Part of a small language model's weights: biases, attention and MLP in parallel.
MLP neurons of a small language model. Each row is named by its layer, matrix (down: output weights) and neuron, and shows model dimensions 0-159. Each number is 128 + 24 x the weight over its row's rms, rounded and kept within 0 to 255. Numbers have three digits each.
A block is one neuron, or neurons of one layer that tend to fire together. Before each block is what it responds to, as a language model described it from the Wikipedia text at the highest values.

Responds to: Word-initial fragment tokens
L3.down114:170103115110103149136123145112143128152141178099107086083118114102137162139127157151110137130134154135140122056199170115117154161133100152125144104135101110103185130118127091135073124155105122116121144122156110111148146145132118154111136129126159145123123120121164120142103152146150140077128151115145137133115088157166150105159118129153096146089129129083157099123105112121117103106105142111088116078146149136116160160154086162104136125108100121138106177128157109130108116107120134

Responds to: Distance units in geography
L8.down58:162087102140139098179121100152199104122126163124104126105143175134122153146184170117134114125142132144122123154177107144144146163183132109122149129124087149136105104140106174064118129142137130127136102134112150115178115099127112103092098136120128115118113142113151140139095130104150129159113106137096125100095082119135134109112117139112141146144130159162160107127177120102119094176131129135103127133152114136108100131097185124110124133127147131163111095114104090151102124108104141
L8.down87:116073099108139134170120140121113159107138158172190144138128118122084150133159129146101135138107140116117127085130148182135117130141121123128152151131137090133106125162156106085116166148141154109146115091149102122121090130117117114067133090160115146124119159133123139107145103116130105119094087127090151129122141127122090119098116157134116145178153153100147140103115123123163180136124097144159141163078159091135127129119163125141165105153105106089125113119157096115173162123148137
L8.down210:116121133116116121117188152099118084122138153104133136145116146175165105137120125133100126068138107107192137155173125156120184105131102136146147113123172170118131153124068121147120125111132102121097127157110152174104155168142164147136135100127127082124082083144151114083114132128114162153131099118123090134164137108115133138130145165140080112104147127106122136129107102117101108162115122092124120129176136113141124149144120186149126117105111123110144121145115127142109168136118101
L8.down249:110097104139103127157060119115132124103099086154137115126131127154135131121162104200108133093110146139176175168182147123146106115147168172143150089134154110128192127124122117126135128099115106127118081118156099141173097138128143113132098127150141141130123122131142138111121098150155127112120082133093130098125136107092111129145098130114128149111143160096102134129139138135126110116089124114154156132105131158133128100162143146165125145158106173162111087096138111166119099111109169
L8.down288:115107084111162144142126112114140138120140128113143111167147120056153131133165150160134128164138112123108129134127166099114134146127143145130129146127140096096177136131145142059080111134129172092082115127123085110092184104091131133155099116119139089148088108138135139123149157172112128129112152131121166106135143131138139162118149151128128131112134109134145140088153114149093119136130137099121135101153072110149149167119147104131122148088153135120132165125120123096105116133213130
L8.down309:119158123139132099160152143115125197123131074141077146132147096117142146153109096097137122105131124122109106131149144164147164119121149131160117104163167134136093123158131140104090146103147097084112086065144126123103134093103109137143152114137147155135107081131106118095083175101119149161125093197132150088101132127126151147126120126138146126129139115137104121135107085139139162143129120084139131168157147142095137147134138170154109123150124140121142093131120147103152153099101144
L8.down577:149098145116137141095148127143101138136091165072137150114150159144151110116115106168098122105162108113170158133140118188114108141096139117084137139109139143134162146141085135129125133093112126155092103143149122140064102157122157132145103147167111129145166130182156120069127136117127188134113120127123148094106141152138087127099157152158139137124126093130103118074152128106118162119120113117127134094138103143185152079128129132108111129135112126090128123150162089143132120130117126
L8.down617:158128086144193118123143134129130143099144101102128149084157112125143122141150161111132148146086108150142086088109119147135109117128101112187108121086086162146123098167104120091186144109184099136135129160095141130125102133125126123121145118155095138110092123085117139099134140111107147135123141159105181118120123138122119100098160115163106119117162120122145135163095158114143125143134125114137099165175088170082137143113153137167098136137112120141141116118106162134130122108102162

Responds to: Punctuation after proper names
L3.down122:127126124153139103156113126125136133104107132133137093087124096111087145184107104111116111111104137102138150111127115117153128085158160146180119144134151137139086143120131127112156125062120173194117121102125125132146139105100114149153131136129131179154126110132126164118168104127130100130096127123167151159147126154123148162100095128147124121101066149127089135132117164169118139136169130048154112083158125134111116133117105164127149157110148147117112119140157143099141094149119142

Responds to: Word-initial two-letter fragments
L8.down13:140107142092090122124130121066099126158152142141147103116092150130125133113143148174162118159142174123092171125171099168125086142113113124080126095101123145125115122177189136130108134158120133171102136147108146128141114114166142131073113134160110109159176119155129116175114133099137118103090123102172154117178089106128132127148163097147153098130163114113163118126121124147112106139107096132104122133123121134115144119148107132106123133133119110153142176093102146154096120114132113
L8.down31:124171171108140105110156138111150132176095155107114115136159121141122135125118120086126104141090113147078121110135083085130174154140135111151121118116132092138160181132161124125129124092102096138177113142128132155119116104100105128147112153123114120113112185142081117142174134146118160139128090119122092164116136084156085113162119123163099123129126158095130122123123133111122158131093174129136170154153190099159132076143125127139133145136122116135143153126124092094148108136109147
L8.down80:135157152108121165100122124137107134124117125130097154124128124108167096155121155136111106127134139139054162155126131091137112100147132139127149125107119152122025136118133124116094141156119129119149130089146134134133125127148135176127087150116135133123151161106155125139120127152117132126114138137110126155129120144181177146104137117127168116146137168113120088098111092143175131114113139115108143117119107090170111113172062142125147159125109116126106125119140124133107129156065200
L8.down98:106093125134164158100142110157086119108125100128114117170131112109105128131147102090148173134103115145087133134122131095077133127111139117127119129153159113119179142107095108153145137114156117115141116135103131159161129126113132133058100112132123170126157127123160124122121106120121084158068145101123163159092093152145134140140099101121140110129109151145129122118131122099176115130138151105117167175116184089124104101116140136146169172165129142126129166133096112142187155110144149
L8.down319:151155172135144133129113114117101097145131206133143114152107144129126122120150115109129130126128147150040135104141145165145158155136121145099131135144148084114045120108182161147085132132140101148126127130122151136143092111118081145114171084117136158123099125125145151098110118118103131140102135097137101140151117122103100108091154110098134079141140096123115102148108155104171137129173117141128150139173124146136150090135093137139120098129137111140116145148109132163155149143137143
L8.down484:110122134117125194093187173140095143103105136109116132119125124122161082155115108106158117157140115143119169130122116135127116140136107093155171112171102104069117135125111099141102137155166152093153128144090086098138114135139063125146146136109150136114185130101157159134087084136165136087125144146127114103153123113144144106146108157128159136147132132113132151108141107128130141170101128135106154155100082113125098141107121116138128173123118129148107116121140134121124160133075163
L8.down546:118121131149162114148123098138132151155097138102089102155116123139086101131097130157133149092137117108126081136107114153103136149118122136149128120149041124127166100141138187125129136086112119142128109102154120181189153151121173145160168146117086145142131072147132148162146141115139104136092079177134141084102118140113134103120116139142099129153120098119138128101102096126140133142135116174117129143125114144144102122077118102127094139114124142171124105159146100137126130148117138
L8.down633:135175167110128114102132133110127141101128144111105114105113129153158153152103131108130135132141116136127169097140139147098111144132099138181110133135155146132093164118135073148122105181151084090113154147127123150100170164149076115141127170154128114120114100182144091136083127112134137105086140162135132108108128143130085163163106103119169141090157136094074113128106158157130084116130126114124103092113116122108138147138161141134117155141080137132121115155145107170158152143114120

Responds to: Parenthetical after a name
L8.down35:117119162111130102162131129158147154148104134116120116095136131116106137115116127103087149155130116125073121099099128110173120148111094131069133145129142138185127161166122112079122119116135116121132160102142114137069112097135073145121113105149112079138184151150136137120122158136140134174173134090129126137128152168099127116131107137124126138132112113148135128109120175163129064112167144136119146129113140138142160120112171181119109127132069105146137128142147139138119076102163127
L8.down108:102122157131110136149126122093157147103137108107146133182114143095139116134146124078126140111134187082111093118120146184144128117130149128155128138130137125137038168132110142131156134177117151123133135136127141185131158153133129107111144138118122105127162146108130115147085145083103112116103153124068067112146116116144156165145099090120107125134099183130147130101143163134155124168116089153131141147130148101106161084123123113137110126128136135141120157102132087118128123125120148
L8.down119:132165141129129177127126133129130091174148105090153131092187107106129120164138097115093117107097076131113125154138151156105108152178170159108127073106154114137063114146068082137141109127132147147140123119104141170163115136139128141119089111106126155149122124109155127111091144117129088121117132123136120145127125111137108119114130156137175130132108108164127111107085110176144137137139134148108136124151164137152119117111143168095159154106119120159084092154140131165148143121119109
L8.down345:122100166115107157114122119106073140104099109137188163150182133056132146114142110085105154116108109157119160121107111156149139178129142156137128117092127110140067148165153163140130158098119131135102105136139139181164115130125142094121107144092146118131152133159087128117126131123127133103136139110135129110131138119113104119154090128142120103137138162098179102112154097139105138105112116118091104107160113122123124126150092163118141157108130107109118137134132110146181194123110133
L8.down394:149189112133133093094124096105122119101098142129151141117146145130059113089133161070134152109103086145112139149147151115144139105142126129137115106091141147134110112127168123157134143129170159097148128137147119078116165140094171120179137140130122091153158130138120110095135140146156120145127086143156107151130091160151110123153128099172114140089081159111132129122122126168104111071105126192131133142119076141127113142149148115112140101128155132150111122130140147115149125104151107
L8.down457:137160112116119139142163104129165097094181133133130125121107126141135113080164149137087102131158132105077111101125134128115136129101109109141140157118143118100079116146144120120069134132112108078113084150140119108136150114129128116141146100181115134139116119167148097139133172145131080157181134133125106126166123122116133126110112116158149141143155195121166146124163141107157129119137106102137089134133164120182145133108146130121164106086088133138086113156109133149107157090158138
L8.down491:103141133150071084153097104112104146124091059156119096151126140136076150082122112098113158152153156128170130121128141135127110130104132145121092146142158116156139102112113103148125150123112114160122142117087139145129120155115108099111148148150166118159161158129120092131077141133159121152153123105134100154143161127126144165126102123139133109156094103123128142126108159061131115136123146128144119100155170148105104124098160109149118131169121137158112091176157099162151134122111172
L8.down579:156124144138135102105126142156077115150151113122160135144151121097065122094179132102148131148150116159080140099135104154127128162111113144134104083107151108145182114175122099113105144159107120161087127101112159140152126149158101077150106115097161112143120092136126120136135157161158134134125104144107118131131159121144118131138144109175142184093096159113085149127102120116123151174146130142125138122150127148086087114108113128116185094086147140122121121147124165138123129126119117

Responds to: Mid-word subword fragments
L7.down64:124131141115119121098162160131154110142081164107135127134168109141092102129151158144152172120120154132110130128129122162089122130123132162100143134150145152122224149111137123146071165116139127125123097129146143118123164076127111078078114136141129131135192141151135144159114122117150101153140136099108149101120129120151106121106148104123137141122146095111130104096178123140174154109115088135081122103162119133135142145148162128091137147118109120106097099153117111083092120101114126
L7.down85:128114130140088157087131183134132131148137132216125165120144111162122142141116164105118101164143115131124135154145117074105138134099092136127131145122108162121163090130097130051122085125128124112142111123127153147161122146139121107085153173145113152152136129115112131158137139117120114109074109143109126110143115115111095133138173074147141162114120155123126132116089101122122127143136090125116125116140100149152139138150150128100169102168094152125100111161145085146157090122111153
L7.down91:143090093101170119084160124147147097160113133164116178131132116153115141115087138131113128139125109137136129113123132131129155159139103136122113104152111127150144102143087180069139138128095139110089134071104142135105121084087177149126157130121172106123143165149133133178116124128161131123114173145081095096127117120132122121123142152151094148126115154126131134170120129135124140113105111129158117155116150142111126094125129157150112113164079125172117145115124162091159152062125152
L7.down238:149161151131171104088158107159164133167146150184107101086133163081158133136123168141108122112119132127119089127103125115116149118130112123126099136131148132125200124141135083128098127151127149119159118132114170154144137096160130134116137157095111136121128102158108102116124141140106133072155123115144129136106157108168092105149143114104137140124128136135113153118108120099101130176117161140176163113093138159084149147113132131086092136150135142139098095090097119145108124062137130
L7.down417:124152144108140144127114109135165073128148118148140155115122148149168134094120130112116124131130131147096120101118127141131126164131041087131138099178151122122147163132136060109080139163139134165116137113086151164098079147143110130116112173098099146123130161126096112140090133119119130122157115141134146102094146098114128130121111163128124137149142107163117119150136143159083149121178136140127166114130153145144150104128166132142105144163100135124108101075159126147095138123114080
L7.down432:154119147143128170116178133133126112165101119132128118094131095097166101098103171135124092152104132123125123093119096137102130148125124129094134092149124113163121119146130158156095163137155110137093110119108196100192133110128140116108169136132111159185099056141145118108111121131116104112124134151113106123127105157139097119101138172128150151121181132146116179113105119147151113116104167128129106121160151170113134088143131121111109154175136116122170117117131137129115121095126101
L7.down484:122138117120124117120154115137144098123110136149100096109125139183118084118139173119118093122150150078128126177144140180138131134155137129137146121122146145107081177114134105125095149162168140158161145109111135173151093099137106127120084126112077132140150129124127164095139132172105174145126120137100132129104128155145137131100122148116146113097181133099092144117104170150114134157107150144072127134088132100167113161140141103148102147127107151104119100113152090137124125115099077
L7.down522:099124143156118120138167121148131120109139145151107115093097160115128163097098118148147130085139141111149117091102155121168140153153163153172107099153109119144145109121100088067130111145133106086151161160167133090112127094159114118164132191140150136125102132126130144123130171129149115106119091128162132144129107109128102123132127133153108156148125131125097119128112115094123105142127123119157164107119132093115142131139116150175127133124105086082135154168150163154125131112045081

Responds to: Mid-word subword fragments
L7.down46:103118111155136168153135123121143099142154103134076137139112109143096151108163127173165108125160171119082145147127125146096136139172147158102129098121140121148165127106079129117067106192106141132117134130122101169114096151124114088122099153083143151134089092107124158132146118148173129136118114136101149136124120079120116149095097115114111146111111152149146135134118143127149154147092137171089142135120157114148136122102120166108141081153105092116150126123170106127128126117155168
L7.down83:088150126104142152162151132133135158112102130156126100074119095108100193132118143093125117105113133138152108144123089120126121168111118100116110098122118109174117113110138141143147111131109117103144102116162143105135130193126134120122173100102118114179128126154139128118154129119132101119089154130089116155091172149166153145156167131170087089116131122158116160094143156147108105191119133117144103143118096136109119104108147167110165140135123128136092143127129136099111115111179090
L7.down237:107098082140134111157103103123128141136125146136099081154147125136113120127163145148084133143122113084116148165134136129113124095118139145163147147138120163189133095094098173122138146169107133098164129114124095154108133155101107104077109163151129118105159104152153101130098151106126132122072104088137137147135134120108115169137100133126117095126139115103150132142137101122142075184154138149095135190117124094119127132162130174114124136147135118134120161169177134138137089125139112
L7.down252:112092147106152132108122147130097114174134119162113111174137085098160178126152094112159085116151137162096156109108121136113097093124113126119136104128151162160144105076174118139157148111112153127099117077109137129151133128174082136112140148100102128140118165136111112131092105136140173113108136111099156149142145119168116129110133135163126130124155132165164127087139119129142195155145137097151134145159136113101150095144123112112091119152116137102177128134102147106125099118083133
L7.down388:166072150144129128129139136149131114145143162161116110098117124142162153131116097131106145142138105134121133118147140146128102088118104122135132093138161147108159099151158147183120095126082148105113190112107142136148151100106122104110107099139119115136125176133156146103086108108104117121176116155112103158139061133144144105132115131120160106118159138129114133178141113105148127122137087126131116108107150121141160116105136142161095139111136145072072117186141115131123126136094193
L7.down519:147125140116142154146104067202128130138078125139140103126101099135113143113115108149116166109124145095110139114115111174137129112176079167080146129133125130125099150140102176127120126134139092152127153106151132128129144115169091134062113140104123160136157110141088157088103128159160130117099141130152156106128120148116148124132159154143116162103134126138120075105147105086165151094139154121114123099104093169118129125125113136144132096162134151154098125102117157145163124116143161
L7.down531:146132122116161143107136139159143156141140118131156124127160169129111097126110152105146120173143134169170138081158108113134122095145142083098123126120124131161095162095116094111143115162110145136162151154155111123114160081143118097138108093057106111102111145130132127100102122170136131079127157120140156122168148127132118160138154098137125154128132137073121132131144148102146090138117152107112124121107110176092063073127151107117145104119135107141081113122154166139133126114159140
L7.down628:132127113129115129119154114173108157162164152167106124166130128125171112099132117129151094130128112109109127115103100111120104128133171182136139081141174118110217137139153108176119120168118173089122144124118124128129071104166089125094139147144098104101111115118150138120079119154140177117115120141134132125111100091133134119129171141105164169084116132141163147099151111089134130153152144149114146130126131121135128141137112124078097132121114143128115169140113090106115113131126106

Responds to: Units and stock-phrase nouns
L3.down337:175094145154139086082082098108145154131180149153109134095120103132122117158097193119118172142105112140118189142173123105100122153118149144115131131168122144153194111141144116146138130135128118097125083135133120139104101122143117128128148162177110133129119113111154124107112133140127114129164174122119151093116069125132136135095121110140095183119112137107118097141106141150110151118131096144125111117143083133089136137155100162095110160107119148098141134108138129150107133109144165

Responds to: Mid-word scientific fragments
L8.down162:144097191097113101168132112121094125149132174116162097135111119129120089132101143171160082109158125151111113116128109140110141179124099130118113120150096148123154147119125110112104151152118143070134082150113135145092121158140119131147118156170137079109101159092116146115090135145142141085127164150125121128126094119095175145157133116129142135120105077146135128174175139129132145127109134141151147087118185120086111110108127121141142129113144091146154139145142139106133087099143157
L8.down202:149185072103126092151122120152187116124125086083164130152113113142148112128101096149137113106127142122120094111146118112113142147134112135108135113145142125124177178105129123154096166133119139097113149137103106137150139165164109123091135128130143100183121140134094130112073107154149196169083122124129137125137152113093062117151132116119145140107161147149108159170142128132136108155125114148106127143119151144175119117119121112109150096106102116115117124154143101104123133179112109
L8.down323:140150114128088139129141103179132150106107117148094152148173110104129146101163148181121117137146158142150156155158132109123137123064137096156110135144151097173136126135163116080101118134125102166142138105122132126135141111066118120075102121126116120164152105150127113197089148118106099101134157157134152113144132092166132094135136139100119177116138121102108147121132117111077148133091156145121148130103089122134135121133123156138147118166104105121165141141123132123115161100082124
L8.down333:104131141153137151110128060128131170120138111115131141103133138082145158094121120155113157093132125125116144128150182122112161143140154179127161156195121067182043154155145158110131115092101100137151104097131157114130121125123130133131130174120107159102151125110127130143137140109126137151164150123129131128151127129146167143116110118155118128085127172135098091132118113126099121148082123107093157084118135117106129121118118120141166144105117125117111118121128093139109117143103175
L8.down377:125082122129125100103171085114102170101106130164089155114108105133145147162102127104108098098134100133145165129086132119143131102100099109126087081106131121141139171126132149104139130105156107139110149165147104125118156153121113144123129127111114124136198077128151148157160172127116134134156143137123148113117125134140132118140129124131156097154170111090144098075106157122153125090104121118121137086099176125112145168138182135108117123172132155163132143143150153093153119132155106
L8.down512:098142137114115135117109166134082109159135121159144135171150124098175133098156130093108142089130120093111130119142122104120153122091096146143166145157126127118201119089109085100105088126074091141138177127141144174153120108144120130133152127130148135099144114151137110101157142092100135104117142119119179123113118130133122139149151131137095148124116152161134133148123148120130133136151124100134119099117127157136162108131136089159097132137080120089098161154104134113126153127099214
L8.down621:137101106119137144106113149152113106167077152127144102145149122128138155131147100112119093134152093135079160127140102161156158137110128126069139098120126089096233134123104107118080149123116139094154160116149153133126169140156082113142136133100110120157110128128117110096149130128123145113123138104131147117147128080099128158105131139133132142112109119128163162120125125101123122152151150165156179139133163129133143153141147110102138095139125076063121112163127144155124119101119134
L8.down630:109104117132147151127157113177083111172122090143071122150142126127174090107112117160104116147122094156129143120120125132155129145091112132165151080098129073131147104123134156121107163112113133164160130118131118176167126100119132097135168121163098109106137113148162140138131120134116127148128101128138109113119154056105086128125128122095130130128138143159118153083159134124133083151098143111135163119109184160164161144109120131103101118116119166134154171153112153115139134112102111

Responds to: Opening bracket after names
L7.down26:103150151088161171145130098110115151123107190134108154104171103132112091149144115120092128104147129167126125117153143158145141127145105134097172106122117107133097079132082078125176100104147137182130130081116098146118143099121130116122108118143100135132152134091155121141141129110127085168148126109125109168111126116164104150079160150139146172129163148122130116130172132116152113151112087104140127110124144131118130158111099176140123162100128126110102131148184128127100156115129123
L7.down154:136159130124134111118139156149109119126139104131122149154156096137164123133128131127146141098090141146133157128137125121134131136186165092126148132148118105143155131139090145109150126111140118153111126160147097145151135099114137127139086112123146138168116114189096102120092164087141104107124116137124133129165109129159103080140139096067152186126157149112046114088123150105189125117149143113144121139120143136075173118129112103153117107116081123090118139158135086148109116109144131
L7.down187:111094193117135135103150130167134124146096125156131142113133141133129113147117140107153108124154146172169119140149128153135131159136095074133108140132143092097110088107114114129124121118123156122159122144112133120118110111115151120110136138119180129136159132110105128118086139122114117099140192118116112125126101120116131138107126117125106105128177157135165058119135179111136142138109095092163127125086084125166135143105112111147169144132094117146161130164190134078108086095170149
L7.down212:121106148135131106092126120124086124143144176129176152129104162130118097055082135149133143153099124132149109102149123100167160148122165185106171137088116176139073076126130169101101138092177126128118105140100135152152126133113104126125099126108155102103161142125134139105119098127131136126186132139157130116151087109120137154121155117155139160150115126149113079124126119117123135108176105128143150123153135116126108079154130110132071124120151139100113107138150148127134139134115133
L7.down233:142147147100162111110157137128129101139124112092126140132097138084115176088117119118129165135160113098101136105137147125160113112165115145171142122125157122122082133102121135123143111096116120136147171106121112125135103099143128151121083162098107188121134114121107144102116090125122116084133095146138121106175141133130086156134112126115141124151108156105149088118184199108123110159124124139100184131104144111113137163107111109136139145126105172102121146159132178119081157115160104
L7.down326:132110133184094122169138120138143128175153122115129119132113132153132122107117111136167077090145101143086100142126119139139154168122164092148124110129122119174140106153139157104104137131096125165121124137139117136144150118118147134156143099133116144132141132120116164146165145130187087124097091115141173109128099103110153123127126117131131113131161158109090118155113117102147106162117143192112155138129084138072130129075121193130098092119070135166130117140141099139112133121121086
L7.down353:189118198125127133123127109126133125147130151111162128143107150094132133126111149131130108146101117092124147148163093111138166134109132151112149144113138105136109084190118171138125141143134152162098112193140125170190155117118151102121112124120113148137137127114094155128118142143132164110128082099095116091087138129128089105151089113105147116080163130165111096131122098146137165153099087090118150131140145103108134119153109138153159093121096155114119095123104158143120142118127142
L7.down508:141152112147084151126154100118115155140166102142148141133090159141100127159129153094152129094117122105172145150116132083142164145128105121156073165097119135117122105088141163136154134154147143153164125132096158108080125147193149078150089127137142115129134104145117113107181123115071138088087095134176127157104139106150120115120146135132141117085151116114065135143096147112127119150150121155112109147148131137078105141110105119110155123134145124114130130101112153116118120151135115